config.yaml
num_hidden_layers: 12
hidden_size: 192
num_attention_heads: 3
num_key_value_heads: 3
head_dim: 64
intermediate_size: 576
vocab_size: 2298
hidden_act: "tanh_gelu"
norm: "layernorm"
norm_place: "pre"
norm_eps: 1e-05
positions: "learned"
qk_norm: true
attn_scale: 0.125
bias: "all"
tie_word_embeddings: true
parallel_block: false
extras: ["capped logits"]
init: "normal"
init_std_qkv: 0.0269
init_std_o: 0.00548
init_std_up: 0.0269
init_std_down: 0.00548
init_out_by_depth: true
init_mimetic: 0.5
optimizer: "ademamix"
learning_rate: 0.000961
beta1: 0.9
weight_decay: 0.26
lr_head: 0.00601
max_grad_norm: 1.0
warmup_steps: 415
schedule: "wsd"
decay_fraction: 1.0
decay_shape: "linear"
final_lr_fraction: 0.0
batch_tokens: [32768, 65536]
max_seq_len: 256
doc_mask: true
train_tokens: 319900000
max_steps: 6708
dataset: "wikipedia_en"
MLP neurons of a small language model. Each row is named by its layer, matrix (up: input weights; down: output weights) and neuron, and shows model dimensions 64-159. Each number is 200 + 40 x the weight over its row's rms, rounded and kept within 0 to 999.
After each neuron's rows, "fires on" lists the tokens most often at its 100 highest values on Wikipedia text that the model never trained on. A number after a token or word is its count.

L3.up247,180,126,194,202,217,149,163,170,229,287,214,208,219,214,170,124,239,140,135,348,164,183,136,231,207,226,208,221,240,183,202,230,158,188,223,185,203,218,110,154,287,228,191,114,174,246,157,247,169,142,219,229,176,175,213,173,177,200,162,124,198,131,231,189,190,201,165,157,175,149,182,193,209,181,214,224,282,197,217,217,129,206,175,175,155,160,247,201,202,181,234,252,173,210,186,157
L3.down247,202,211,168,220,163,194,232,174,208,226,191,164,187,223,194,177,192,191,199,261,276,192,266,199,182,236,169,188,167,261,208,177,152,153,176,264,185,215,167,138,205,135,247,166,273,166,213,262,201,209,267,309,215,189,143,273,246,272,107,253,223,165,186,208,229,241,262,170,161,234,180,226,219,229,156,172,160,290,302,186,163,164,230,226,221,217,201,111,179,217,157,176,194,182,207,165
fires on: " |" 50, "." 8

L3.up229,241,177,121,177,263,149,125,241,213,213,231,182,240,163,216,174,205,132,184,211,181,164,201,194,243,226,183,274,183,249,242,233,127,130,213,266,178,242,262,203,217,208,224,157,153,194,147,193,222,198,145,198,183,132,217,230,159,258,152,150,291,213,261,234,129,212,213,209,232,191,182,226,247,216,255,213,220,197,341,193,110,168,275,210,186,229,132,208,281,161,262,193,136,197,182,164
L3.down229,215,189,182,164,191,177,184,275,251,170,185,224,215,183,121,114,251,157,192,197,173,191,190,176,222,204,194,208,155,214,214,213,171,161,236,259,204,232,188,179,194,191,196,158,159,210,152,195,295,132,135,196,242,156,199,210,219,191,181,244,220,121,217,222,127,231,248,269,246,152,182,214,177,147,252,121,196,215,270,153,186,165,216,211,248,224,133,234,234,173,214,202,165,245,206,176
fires on: "." 28, " ." 15, " family" 10, " species" 9, "fl" 8, " children" 4

L2.up350,250,211,169,216,140,205,194,197,207,159,218,103,319,162,220,250,192,204,180,215,245,226,264,231,196,211,173,263,189,202,244,156,152,216,153,186,259,207,190,243,215,145,206,194,283,234,175,235,189,194,183,199,238,208,201,193,105,191,175,191,333,225,155,237,152,220,177,174,206,203,197,202,205,205,173,189,198,196,132,187,189,239,196,176,207,242,202,296,191,197,153,190,174,225,224,216
L2.down350,169,141,221,202,209,243,182,241,223,227,232,178,115,270,192,210,176,216,184,164,195,159,119,170,236,213,205,199,191,239,187,273,139,194,225,194,186,223,180,237,190,183,204,204,210,153,191,182,211,201,158,229,174,202,223,207,253,243,212,164,148,194,194,141,162,184,223,132,160,187,147,209,257,210,195,205,198,129,217,208,233,160,214,165,233,154,206,130,197,248,224,231,170,187,202,197
fires on: " of" 29, "ed" 19, " the" 7, "on" 5, "les" 5, "es" 5

L9.up492,212,166,191,224,198,277,131,146,264,206,250,222,192,220,153,236,221,194,174,166,248,127,241,244,225,245,280,238,191,231,157,211,203,262,194,225,217,254,213,180,194,133,139,194,229,170,216,221,206,184,188,288,235,140,225,211,180,127,158,215,195,161,137,212,165,229,239,239,198,143,192,225,181,191,163,257,163,190,225,146,193,211,224,200,180,220,192,259,296,200,252,171,184,158,208,133
L9.down492,160,216,219,216,187,194,198,263,171,239,193,215,210,194,244,188,163,232,221,272,203,184,215,186,183,231,263,179,194,218,118,218,251,245,234,118,198,120,198,215,220,216,194,128,230,134,221,277,212,245,246,273,222,203,220,295,239,210,195,195,146,148,215,183,218,193,198,145,167,175,232,163,215,175,252,115,134,160,241,263,250,196,211,167,179,100,226,277,235,156,186,223,201,207,149,251
fires on: "." 64, "–" 23

L3.up226,203,182,231,238,186,214,170,185,196,201,198,240,154,174,217,203,196,182,197,240,168,179,170,188,240,163,165,215,242,173,123,169,173,240,276,253,182,271,98,250,211,211,174,219,204,173,209,195,248,221,204,200,235,161,214,82,190,217,157,175,156,157,232,185,172,156,170,222,180,211,191,225,208,202,203,168,209,170,234,180,159,253,198,222,200,161,235,191,207,204,181,179,160,310,207,171
L3.down226,159,242,196,249,234,209,198,230,202,139,257,227,249,223,238,169,193,220,193,213,169,224,230,181,220,164,183,153,246,202,164,166,70,94,220,173,233,256,168,203,204,225,227,193,213,138,249,214,223,184,187,211,185,217,198,183,154,242,187,206,210,266,184,147,129,233,191,216,142,188,213,225,252,139,213,189,238,207,158,210,174,130,174,208,148,175,159,218,273,233,220,135,187,161,176,166
fires on: " of" 27, " rec" 26, " most" 15, " cons" 4, " more" 4, " public" 4

L9.up456,223,100,190,139,124,188,224,236,178,235,197,172,225,234,253,182,125,157,240,255,201,170,238,227,175,209,193,219,223,218,193,269,127,172,204,182,166,131,157,147,188,215,184,141,247,253,181,247,151,201,233,197,252,128,258,170,191,239,123,208,253,172,235,237,160,252,200,180,188,138,147,198,127,260,198,190,224,252,216,142,192,147,157,218,251,270,241,237,208,151,256,162,153,142,218,180
L9.down456,170,169,241,241,176,188,147,179,271,234,280,303,242,216,171,257,182,181,240,107,218,233,157,213,208,172,198,223,251,222,227,137,184,260,174,183,226,163,163,156,179,182,197,207,188,222,231,241,162,213,212,217,162,193,175,147,160,171,186,250,204,150,247,148,145,221,134,169,283,152,274,246,276,204,176,151,187,140,262,159,193,181,169,263,229,169,199,131,242,198,124,219,208,204,142,168
fires on: " m" 41, " M" 39, "m" 8

L2.up554,189,153,189,133,216,218,269,239,201,151,233,118,155,208,137,214,204,215,192,194,204,256,139,167,257,185,206,235,202,242,197,247,223,194,220,183,170,165,188,185,204,215,234,152,162,207,216,249,212,201,216,160,242,200,146,246,222,136,264,182,160,132,152,218,154,177,197,163,291,193,202,178,179,221,202,187,192,193,209,200,247,229,196,131,184,199,218,152,211,182,190,190,209,149,157,168
L2.down554,206,158,169,191,194,199,203,192,201,165,220,229,142,123,221,296,226,177,208,174,181,195,91,211,281,184,219,259,215,301,180,222,230,229,177,221,220,163,156,219,202,232,250,220,203,143,168,213,172,162,208,164,221,216,128,156,245,219,291,178,182,202,163,224,182,230,174,208,240,212,168,176,109,129,288,190,201,182,157,201,208,243,252,178,186,196,193,208,164,186,151,204,256,162,139,163
fires on: "In" 65, "orthern" 10, "outhern" 10, "ross" 7, " In" 4, "estern" 4

L4.up539,219,127,226,218,213,162,149,141,198,229,169,188,240,210,266,143,165,231,207,179,183,235,200,157,253,219,224,172,185,213,233,282,222,169,146,208,223,166,206,178,210,189,159,216,194,169,143,232,254,203,260,212,174,220,195,146,151,246,175,161,135,211,193,237,145,269,204,214,228,207,141,257,101,222,189,282,235,142,220,154,206,220,170,187,248,136,122,291,177,190,264,202,225,259,233,194
L4.down539,179,240,161,140,282,255,281,230,270,175,157,148,213,225,228,253,244,155,241,182,244,176,192,172,151,181,208,135,200,222,190,197,236,222,252,217,123,229,195,208,128,218,294,186,265,212,200,168,217,225,200,241,167,228,198,192,164,110,276,207,203,227,142,238,182,220,127,206,253,224,199,180,115,228,181,202,215,182,113,265,173,183,190,198,210,192,220,200,198,142,248,247,164,242,160,159
fires on: " the" 33, " of" 22, "'s" 6, " dep" 5

L9.up198,233,172,180,247,171,176,124,231,250,187,102,171,179,209,146,176,224,165,145,210,209,149,191,188,218,245,231,241,213,194,198,281,137,135,208,282,168,198,163,176,204,193,273,132,213,198,162,217,213,259,192,205,207,74,196,175,217,232,186,158,268,132,221,226,187,224,229,231,204,208,189,270,174,222,230,266,188,232,221,153,197,192,73,202,150,226,239,276,279,138,238,167,163,226,208,175
L9.down198,174,233,167,229,253,166,215,243,206,189,152,131,184,233,178,160,228,182,208,214,274,173,182,253,226,226,136,264,225,234,258,217,136,201,211,269,243,230,207,137,190,199,175,191,207,202,215,213,237,174,223,202,212,172,264,216,256,251,163,216,284,165,161,195,216,213,232,160,223,202,239,245,160,172,250,179,194,188,228,163,177,146,181,186,130,254,245,183,222,237,148,166,152,256,230,249
fires on: "." 87, "," 10

L3.up192,179,150,201,162,197,224,182,149,231,177,206,251,174,165,197,186,136,179,154,249,177,200,146,189,300,167,204,210,204,199,128,183,196,227,193,210,156,184,205,173,222,220,145,181,255,273,93,197,206,164,168,210,227,161,256,225,268,191,187,191,236,155,256,212,198,150,192,234,189,214,200,203,176,115,253,135,210,259,262,196,180,165,300,233,132,215,145,218,255,133,258,213,225,260,239,146
L3.down192,157,222,254,158,170,151,218,209,194,261,287,121,275,131,206,194,240,191,244,261,189,254,238,188,230,196,244,212,209,220,244,251,269,199,238,254,207,198,208,158,199,232,178,154,161,175,210,184,210,209,240,165,216,180,214,161,219,150,111,236,186,238,195,124,246,272,156,198,214,160,182,225,234,218,120,179,188,242,209,202,149,164,192,173,180,228,271,250,195,232,77,161,183,229,247,247
fires on: " |" 29, " and" 16, "land" 6, "ian" 4, "ight" 4

L9.up502,172,191,158,166,203,199,181,227,183,228,231,143,242,248,175,186,194,192,253,207,171,178,172,268,276,189,297,226,151,208,184,260,270,230,203,227,202,154,234,175,203,204,197,171,158,221,190,188,171,164,155,236,261,208,139,250,312,178,133,190,126,180,225,195,165,174,195,160,203,179,202,256,255,189,240,176,222,238,212,198,249,233,111,195,124,193,180,265,214,202,242,215,178,231,147,140
L9.down502,152,181,152,234,233,222,178,145,225,201,236,233,233,172,253,224,191,219,238,231,168,284,152,195,220,155,232,150,219,162,121,179,297,178,241,107,165,227,181,187,213,210,168,158,222,146,247,124,227,228,176,264,246,201,155,216,184,113,228,206,165,131,179,205,158,188,227,154,135,147,207,233,217,234,232,155,243,172,197,295,299,178,178,149,197,238,178,215,237,274,182,262,172,193,131,199
fires on: "." 49, "–" 8, " 8" 4

L7.up137,172,125,277,210,211,166,147,281,221,181,236,204,252,230,118,153,257,130,188,222,223,176,188,191,149,181,222,197,225,177,260,191,163,147,204,162,193,193,200,168,215,189,220,192,183,288,196,264,186,192,152,135,226,229,226,198,242,235,194,183,192,181,201,227,211,221,227,163,251,208,151,162,131,175,257,282,159,193,237,201,160,184,176,211,199,238,221,191,217,154,155,194,234,331,168,216
L7.down137,174,160,198,203,228,184,274,162,187,126,244,243,172,194,120,159,264,121,209,166,287,167,217,173,232,224,196,239,217,238,215,176,196,257,198,231,217,140,220,253,138,148,213,201,192,179,180,190,209,295,152,305,262,138,208,227,164,138,190,196,224,261,184,172,206,257,194,197,188,197,171,300,264,221,179,213,218,182,187,205,163,216,186,192,200,178,201,169,210,170,171,148,140,128,184,178
fires on: "th" 21, "m" 12, " 10" 8, "ks" 7, "ib" 6, "et" 4

L3.up533,267,164,230,151,215,192,119,231,176,167,165,227,172,185,201,206,204,180,176,258,124,227,183,211,220,183,185,182,263,153,145,177,218,161,261,219,173,218,195,226,190,191,250,147,190,275,187,222,255,215,233,254,240,238,170,208,166,173,242,159,259,189,171,265,194,226,153,151,279,148,211,165,234,198,255,190,262,150,242,201,115,263,167,174,164,250,192,150,190,226,204,182,210,245,216,186
L3.down533,196,160,190,204,251,173,192,186,240,162,107,209,206,182,201,188,136,253,240,239,241,171,174,198,200,185,204,181,205,208,157,231,219,132,223,226,193,209,230,209,196,243,275,174,193,268,211,217,148,253,148,158,242,234,218,148,137,179,145,176,219,178,150,186,180,223,249,192,96,188,226,251,198,126,182,178,238,129,167,205,159,163,249,215,326,207,264,272,231,212,166,205,229,198,253,223
fires on: " He" 28, " She" 15, " However" 11, "He" 9, "though" 7

L3.up359,184,179,149,142,242,226,184,261,215,237,221,207,206,214,217,147,299,164,169,241,180,255,203,199,236,189,233,197,186,183,108,198,261,100,266,117,172,186,192,157,227,266,123,189,230,227,140,199,209,109,161,183,250,175,298,166,188,118,217,187,176,187,219,227,194,222,179,223,222,91,223,200,180,134,227,167,185,221,284,184,147,210,171,234,187,244,207,245,246,197,233,219,194,263,295,230
L3.down359,254,226,206,171,272,202,172,237,189,144,139,227,230,200,272,240,211,229,252,204,125,246,234,203,192,206,304,164,212,191,195,158,162,214,232,222,259,209,185,144,133,242,186,173,178,155,206,214,215,137,154,141,194,177,255,201,213,184,236,170,196,236,206,191,173,215,156,187,150,201,187,191,214,193,181,188,194,208,104,223,216,224,199,134,250,248,187,197,187,166,215,212,207,240,176,202
fires on: " |" 68, "\n " 12, ";" 7, "ain" 6, " (" 5

L3.up165,255,142,224,231,282,127,213,176,192,191,184,160,173,227,103,244,218,152,189,185,182,197,188,161,209,198,201,221,160,246,195,182,180,120,165,206,236,235,164,132,233,197,202,152,171,185,197,214,199,147,272,247,207,224,206,263,180,195,235,140,145,147,152,173,200,146,157,135,241,217,176,162,112,234,214,169,221,215,306,193,242,229,222,215,250,143,190,166,181,194,253,159,184,206,144,228
L3.down165,246,180,263,155,222,196,277,158,219,197,156,226,237,146,175,260,209,213,142,142,155,220,193,163,247,218,172,115,200,203,237,212,205,192,222,145,204,224,181,72,242,177,251,243,249,153,291,219,232,173,194,234,144,249,219,236,200,161,296,215,181,167,175,187,138,265,188,200,218,188,146,220,203,191,183,200,176,205,215,188,254,146,191,168,245,227,144,163,162,172,162,94,270,192,167,146
fires on: "astern" 18, " arch" 13, "outhern" 12, " North" 12, "estern" 11, "ast" 7

L2.up218,271,186,223,199,238,203,153,202,237,225,208,215,234,200,207,172,266,184,178,219,144,157,188,272,206,237,237,183,203,212,224,249,198,120,191,210,171,179,232,199,235,140,209,139,167,279,201,226,219,142,48,167,212,210,185,216,245,261,262,234,191,179,176,197,148,265,243,200,218,185,130,233,237,220,266,243,201,211,175,215,144,190,224,244,128,219,240,212,111,195,147,176,215,277,152,258
L2.down218,75,208,203,191,154,182,179,225,151,177,257,197,206,248,224,224,250,153,164,218,218,143,224,214,139,209,298,208,216,237,248,269,218,214,203,207,201,172,217,221,205,169,217,198,184,257,241,219,232,232,170,175,243,200,256,193,193,173,134,242,118,200,231,165,185,207,248,185,193,238,147,247,208,241,177,268,216,261,142,184,169,154,207,220,242,214,217,234,230,153,251,242,189,181,248,247
fires on: "p" 30, "m" 16, "ail" 14, "ib" 10, "ates" 6

L4.up285,294,168,183,237,172,180,216,236,201,205,219,192,221,275,159,243,234,237,163,180,147,146,225,181,240,172,169,261,217,219,209,208,130,214,251,192,223,267,168,130,183,182,197,185,181,234,152,197,205,174,208,190,228,150,199,207,162,248,225,164,253,122,192,194,177,174,153,183,250,206,202,211,88,149,167,210,253,213,259,190,238,255,219,248,203,291,118,181,156,231,188,217,275,265,183,199
L4.down285,265,301,301,197,149,154,266,202,275,244,157,147,213,196,135,189,187,131,219,236,232,200,256,265,194,240,189,211,160,220,235,169,209,184,195,239,202,235,198,200,196,134,195,173,224,223,170,219,195,217,218,184,230,154,259,238,195,186,258,183,228,228,233,173,191,255,160,226,150,162,198,167,163,247,209,158,184,165,209,152,179,208,182,202,200,193,231,165,229,188,161,187,160,264,200,202
fires on: " of" 26, ":" 18, "p" 12, " at" 11, " in" 7, " the" 7

L3.up7,144,205,152,221,112,211,201,168,219,153,211,269,194,182,209,150,185,197,181,253,100,194,211,145,269,232,150,227,193,236,153,251,116,211,194,209,178,225,203,166,231,181,245,234,236,235,123,193,231,272,168,203,222,113,218,169,218,245,174,216,192,161,184,326,215,178,198,206,194,162,244,194,192,205,254,232,203,222,243,170,219,175,223,163,186,252,194,226,281,145,196,234,202,183,268,138
L3.down7,260,207,143,138,160,167,227,172,184,154,155,220,190,212,181,165,249,208,215,185,194,219,258,134,197,193,221,215,217,262,202,156,269,228,188,211,214,162,223,165,161,228,220,190,158,233,219,192,240,285,183,166,186,210,210,211,209,231,187,144,102,228,166,223,192,309,233,122,121,256,168,164,227,222,205,200,162,187,181,188,165,152,182,217,178,238,169,247,266,222,214,212,201,246,238,162
fires on: "," 42, " and" 20, " con" 17, " the" 7, " until" 6, " to" 5

L9.up518,215,90,192,117,198,245,176,228,188,185,172,216,179,189,229,211,173,145,175,144,221,245,231,243,214,221,216,202,175,208,202,264,148,142,190,189,233,227,213,192,179,230,166,250,225,271,168,206,237,140,254,241,271,142,184,234,210,268,163,191,164,130,150,168,290,185,212,194,163,117,167,158,122,264,241,198,196,218,222,216,193,191,215,246,140,204,129,219,196,194,261,198,223,194,181,82
L9.down518,188,213,275,202,298,181,203,213,256,191,260,256,279,164,227,131,152,203,246,149,272,252,233,190,224,261,153,253,180,186,198,221,227,223,219,185,197,159,178,149,233,203,97,209,163,215,267,188,216,172,237,280,255,155,199,219,286,200,263,251,206,206,204,223,175,205,155,161,202,236,269,195,192,194,123,240,156,129,203,160,219,160,145,227,157,195,170,231,284,161,207,248,118,157,245,279
fires on: " M" 81

L7.up221,232,137,237,198,222,222,146,197,278,196,251,210,143,163,188,153,206,214,157,205,138,137,162,192,217,213,230,159,246,208,268,283,212,165,207,228,203,144,264,59,196,160,166,145,170,221,208,187,200,237,182,185,211,198,198,270,175,172,264,216,226,224,195,192,146,205,173,184,159,152,143,153,195,194,186,249,227,224,186,222,210,231,144,271,222,276,220,246,210,104,212,172,184,190,292,180
L7.down221,250,221,205,223,216,184,219,235,220,125,212,194,217,209,203,174,163,206,189,210,230,188,161,206,194,217,237,231,112,261,263,231,172,259,251,175,224,148,221,171,216,219,130,137,196,158,192,160,207,197,221,251,239,185,148,197,220,195,145,227,195,114,92,210,206,223,186,163,178,240,204,203,182,223,195,238,110,219,208,134,246,218,134,146,158,167,167,215,207,244,205,274,213,186,230,245
fires on: "m" 26, "im" 12, "at" 10, "am" 7

L4.up445,194,149,150,231,180,160,146,151,178,166,199,187,149,229,111,229,212,181,176,164,152,189,191,231,204,207,249,228,212,215,137,174,237,207,160,261,115,245,169,200,165,212,203,159,278,186,230,246,241,99,279,212,267,140,300,179,198,201,167,145,188,168,201,163,214,191,109,251,232,230,216,190,137,240,171,212,237,263,234,196,272,182,240,228,172,205,185,160,169,174,246,214,226,235,189,116
L4.down445,211,247,197,219,220,100,151,215,266,215,187,189,252,212,167,162,137,173,183,214,197,118,230,197,194,223,208,210,243,165,236,106,207,172,242,218,159,192,163,169,176,193,165,195,269,175,186,219,195,196,263,240,199,213,234,213,189,161,190,204,143,185,222,169,171,226,81,214,225,170,252,97,158,206,218,253,227,211,184,147,267,174,184,148,220,173,201,237,163,175,154,203,190,217,230,237
fires on: ":" 49, " in" 11, "\"" 11, " at" 6, " of" 5, " for" 5

L3.up376,243,209,190,245,224,192,120,204,150,174,138,118,168,152,232,208,197,159,210,194,159,308,241,174,229,194,151,185,164,224,166,222,241,206,208,203,181,242,144,237,237,279,182,253,245,165,240,209,194,186,234,188,216,219,183,158,161,227,274,175,144,142,200,189,124,207,128,126,223,178,190,211,184,172,217,177,187,165,244,155,230,267,227,227,156,191,211,215,136,257,293,192,195,198,238,141
L3.down376,173,156,199,193,146,182,185,157,243,196,212,247,201,232,222,168,260,234,168,298,200,154,183,221,128,212,231,187,251,143,218,217,146,156,186,164,256,265,200,194,174,185,223,159,187,223,195,196,139,231,204,227,187,214,187,215,241,186,148,239,250,232,222,230,205,192,209,209,164,166,191,196,229,164,156,114,212,235,169,182,175,125,268,217,293,151,233,241,227,174,188,217,143,161,212,201
fires on: " of" 21, " =" 21, " cons" 6, " His" 6, " la" 6, " Comp" 4

L2.up571,228,195,228,236,212,161,265,207,260,253,208,179,152,142,172,177,258,183,195,223,163,191,151,181,217,230,227,193,193,297,201,231,183,91,196,216,186,229,242,218,174,116,188,171,212,301,190,216,258,177,187,207,173,208,195,233,200,198,141,199,206,282,230,226,239,157,211,212,184,218,87,225,211,172,229,261,158,223,158,209,132,240,187,255,176,181,284,199,231,216,205,138,192,201,152,256
L2.down571,200,260,206,164,189,232,210,132,236,191,274,255,145,260,249,238,288,196,179,178,182,214,221,227,193,208,206,157,264,245,225,223,159,156,189,153,219,178,186,199,160,200,287,274,241,266,177,217,179,183,220,135,208,228,193,248,158,252,225,281,234,176,157,153,131,234,247,193,185,177,164,184,221,208,203,204,186,217,135,194,198,248,199,209,186,185,187,220,208,187,176,154,116,224,271,157
fires on: "b" 18, "p" 13, "em" 12, "urch" 10, "un" 7, "gr" 6

L4.up345,179,212,202,155,160,167,225,256,204,258,229,193,170,240,107,179,174,183,178,178,149,174,184,260,215,181,204,168,202,198,165,215,200,176,209,190,197,252,248,204,196,183,112,189,195,239,226,186,154,212,165,175,287,240,234,201,176,173,209,201,304,205,261,288,154,163,178,207,207,145,212,186,132,191,251,218,232,213,186,186,153,268,242,142,229,306,168,186,218,155,161,163,182,182,231,197
L4.down345,221,182,183,147,193,127,200,232,161,161,232,263,265,158,232,232,112,181,136,200,177,277,186,267,214,199,126,176,238,230,207,219,213,226,224,247,175,153,199,222,221,289,233,224,222,227,196,162,195,128,222,218,229,198,212,193,276,221,195,220,178,175,206,109,241,251,185,201,172,189,223,238,263,187,255,244,158,196,184,240,240,189,221,233,227,201,186,194,203,193,245,233,163,206,227,264
fires on: "ys" 17, "c" 15, "o" 10, "e" 6, "ust" 5

L7.up408,212,165,190,157,188,147,160,178,153,173,121,166,183,261,118,235,271,218,219,187,112,218,186,209,256,148,218,239,288,220,185,135,188,103,251,232,164,191,320,158,217,115,215,185,238,286,173,222,240,160,232,251,239,225,234,205,240,238,162,196,173,229,224,249,181,149,178,186,177,198,200,193,169,199,242,175,229,141,237,224,131,245,176,237,148,194,148,200,179,181,162,266,216,208,227,197
L7.down408,171,174,154,223,219,208,174,178,126,182,183,194,161,209,158,253,195,160,213,158,245,171,202,219,207,185,258,218,220,95,230,168,271,149,230,248,197,267,175,234,211,243,254,235,201,201,204,203,109,202,279,177,95,251,227,123,182,159,120,176,218,203,234,136,194,263,217,198,114,191,245,240,233,173,121,258,162,198,221,229,227,155,206,209,190,203,145,155,191,211,257,207,154,182,179,209
fires on: " He" 51, " he" 28, " She" 11, "He" 7

L4.up50,230,200,239,260,137,255,220,226,166,161,223,163,236,165,171,192,262,197,170,221,152,177,186,284,182,180,240,146,164,187,122,148,281,165,197,234,212,263,185,222,219,182,206,149,222,263,226,185,242,274,211,202,219,193,265,193,180,201,161,161,235,222,248,299,210,192,185,164,169,226,231,266,193,171,165,226,265,157,216,186,156,201,177,188,151,183,213,204,136,211,189,135,158,220,247,181
L4.down50,129,194,234,235,193,239,272,205,108,260,231,223,184,204,224,222,177,139,268,217,154,275,180,221,199,209,151,163,179,208,192,192,179,241,161,125,200,283,201,172,210,196,234,215,197,173,290,233,237,263,232,226,183,204,161,220,217,165,219,177,189,233,189,207,194,244,127,229,164,143,222,287,205,240,179,267,150,170,176,202,141,184,91,228,202,136,181,237,226,201,138,183,197,214,142,147
fires on: " has" 39, " more" 11, " had" 10, " most" 9, " un" 5, " Spec" 4

L3.up74,178,173,197,190,199,203,207,208,224,163,161,202,190,163,198,216,216,190,154,197,160,243,159,157,260,176,183,182,267,264,148,166,147,205,230,185,137,174,172,198,216,239,206,225,187,264,99,185,247,223,138,236,256,248,215,213,194,229,185,209,161,181,227,218,194,80,194,135,225,167,175,167,241,183,249,127,182,186,213,162,222,170,220,225,120,270,202,207,238,199,219,190,223,320,218,222
L3.down74,253,286,234,189,209,187,191,187,233,233,115,151,222,231,269,239,213,161,211,168,200,154,258,185,116,203,206,191,167,133,141,177,225,165,261,209,177,160,239,139,190,180,196,166,188,210,214,193,230,139,224,198,159,240,263,169,241,196,251,182,227,211,170,209,197,218,165,175,129,205,131,140,233,214,133,206,147,245,218,196,116,120,163,156,202,188,164,216,148,219,214,169,183,243,125,133
fires on: " and" 20, " |" 18, "," 14, " /" 11, " r" 7, ";" 6

L9.up306,125,138,159,188,193,129,105,212,221,182,146,227,194,267,163,200,155,217,199,270,170,192,212,90,202,237,164,205,244,166,224,239,146,196,180,219,217,234,138,238,237,201,191,207,162,237,212,246,222,246,144,207,204,196,205,209,247,235,141,213,176,122,203,207,124,243,181,186,208,194,215,206,211,190,244,171,161,248,240,172,216,211,182,197,210,261,244,208,95,155,295,218,186,234,259,185
L9.down306,218,131,220,247,183,250,121,168,194,160,214,239,142,218,200,215,147,149,174,247,182,276,183,198,275,192,198,234,175,153,183,86,211,193,254,150,219,177,218,186,156,248,200,234,207,224,213,202,206,142,202,242,144,119,249,219,206,164,212,202,155,206,250,198,230,206,205,224,289,180,177,202,153,179,188,123,237,198,189,123,222,218,225,206,193,145,206,175,215,153,136,289,276,194,175,157
fires on: " S" 24, " m" 9, " D" 9, " Ph" 7, " B" 7

L7.up343,196,151,204,136,192,118,216,220,260,192,247,186,285,150,207,183,162,120,210,218,187,219,198,217,170,227,163,209,265,222,179,253,162,184,190,188,192,211,228,231,233,225,181,200,218,273,55,191,149,180,196,198,255,147,319,268,224,308,183,176,252,196,145,161,214,170,239,136,256,156,225,265,235,244,202,201,204,203,212,198,203,113,217,181,223,254,235,168,209,121,249,184,170,157,157,198
L7.down343,142,127,276,111,184,187,146,202,199,215,233,240,252,178,200,195,205,204,239,153,213,150,180,182,296,221,169,201,159,307,196,202,133,188,183,217,178,174,161,203,206,183,192,302,186,177,285,244,203,223,255,194,225,159,185,224,206,194,133,222,188,249,201,189,159,204,148,247,138,211,212,223,198,173,181,239,216,179,284,158,245,189,173,192,122,185,149,208,226,158,209,220,261,219,140,237
fires on: " M" 16, "ro" 9, "ib" 7, "my" 7, "ian" 7, "em" 7

L7.up456,247,149,288,171,161,228,213,225,236,198,242,182,267,184,213,180,148,218,199,235,251,215,216,261,207,199,204,183,264,217,214,262,138,201,227,119,165,234,142,164,187,257,161,186,221,221,188,185,170,250,249,176,169,159,226,206,190,285,176,212,132,173,176,142,158,270,180,230,191,126,218,171,158,146,222,218,205,177,175,265,214,162,137,304,192,271,166,227,279,165,279,232,164,205,170,168
L7.down456,185,133,273,223,209,189,257,166,269,261,197,269,194,179,227,243,105,204,262,166,195,195,115,207,199,215,178,201,247,203,257,225,168,170,179,133,257,145,182,215,183,201,149,189,146,278,185,252,139,228,221,233,187,170,195,193,198,266,176,187,180,219,209,195,121,217,227,205,137,136,159,248,184,194,202,192,171,152,165,250,248,156,220,324,230,206,171,209,280,158,237,228,170,151,220,207
fires on: " M" 83, "m" 9, " m" 8

L3.up184,108,199,227,159,257,180,164,286,216,289,167,157,262,146,157,160,225,185,152,213,253,269,200,258,246,186,172,205,298,248,200,190,163,125,240,152,178,245,180,216,227,174,255,195,201,220,184,192,221,181,168,186,270,196,241,199,155,223,111,188,172,194,156,222,189,235,206,163,283,149,187,95,201,164,212,220,183,216,255,177,153,133,175,184,200,187,187,143,246,219,185,174,210,278,218,226
L3.down184,253,214,257,243,295,253,110,114,190,259,197,234,193,181,221,267,156,189,207,210,165,196,237,192,202,213,264,197,167,209,230,217,130,264,294,225,286,200,178,164,185,306,104,134,218,149,180,182,227,152,132,315,163,173,175,212,230,135,216,176,207,143,213,213,157,237,165,161,167,179,190,197,202,233,195,231,196,192,202,214,204,148,238,178,204,246,217,195,208,185,191,198,217,233,202,150
fires on: "," 29, " –" 21, ":" 10, " game" 5, " year" 4, " |" 4

L2.up44,199,151,157,208,215,185,186,216,242,195,177,182,143,156,206,209,164,152,164,224,173,225,120,186,294,157,205,197,252,166,142,191,186,228,268,239,176,185,202,195,271,192,175,171,175,208,192,249,217,247,198,187,265,207,260,159,207,264,192,166,204,220,179,206,222,231,155,219,261,124,174,189,205,126,221,175,258,191,201,192,241,219,224,192,144,169,128,227,179,183,264,195,209,178,272,211
L2.down44,231,130,200,198,240,154,152,144,210,180,149,233,188,182,211,307,256,224,172,182,162,201,207,220,226,226,152,241,153,165,189,228,223,141,208,214,193,203,189,146,173,208,246,218,196,260,146,188,188,219,213,206,197,171,279,104,149,118,150,243,182,192,220,240,234,151,167,180,197,127,131,193,214,219,241,232,271,225,215,178,213,159,210,199,206,170,160,154,213,166,176,374,234,245,138,245
fires on: "ian" 38, " Japan" 23, " Australia" 12, " India" 9, "ternational" 7, " China" 5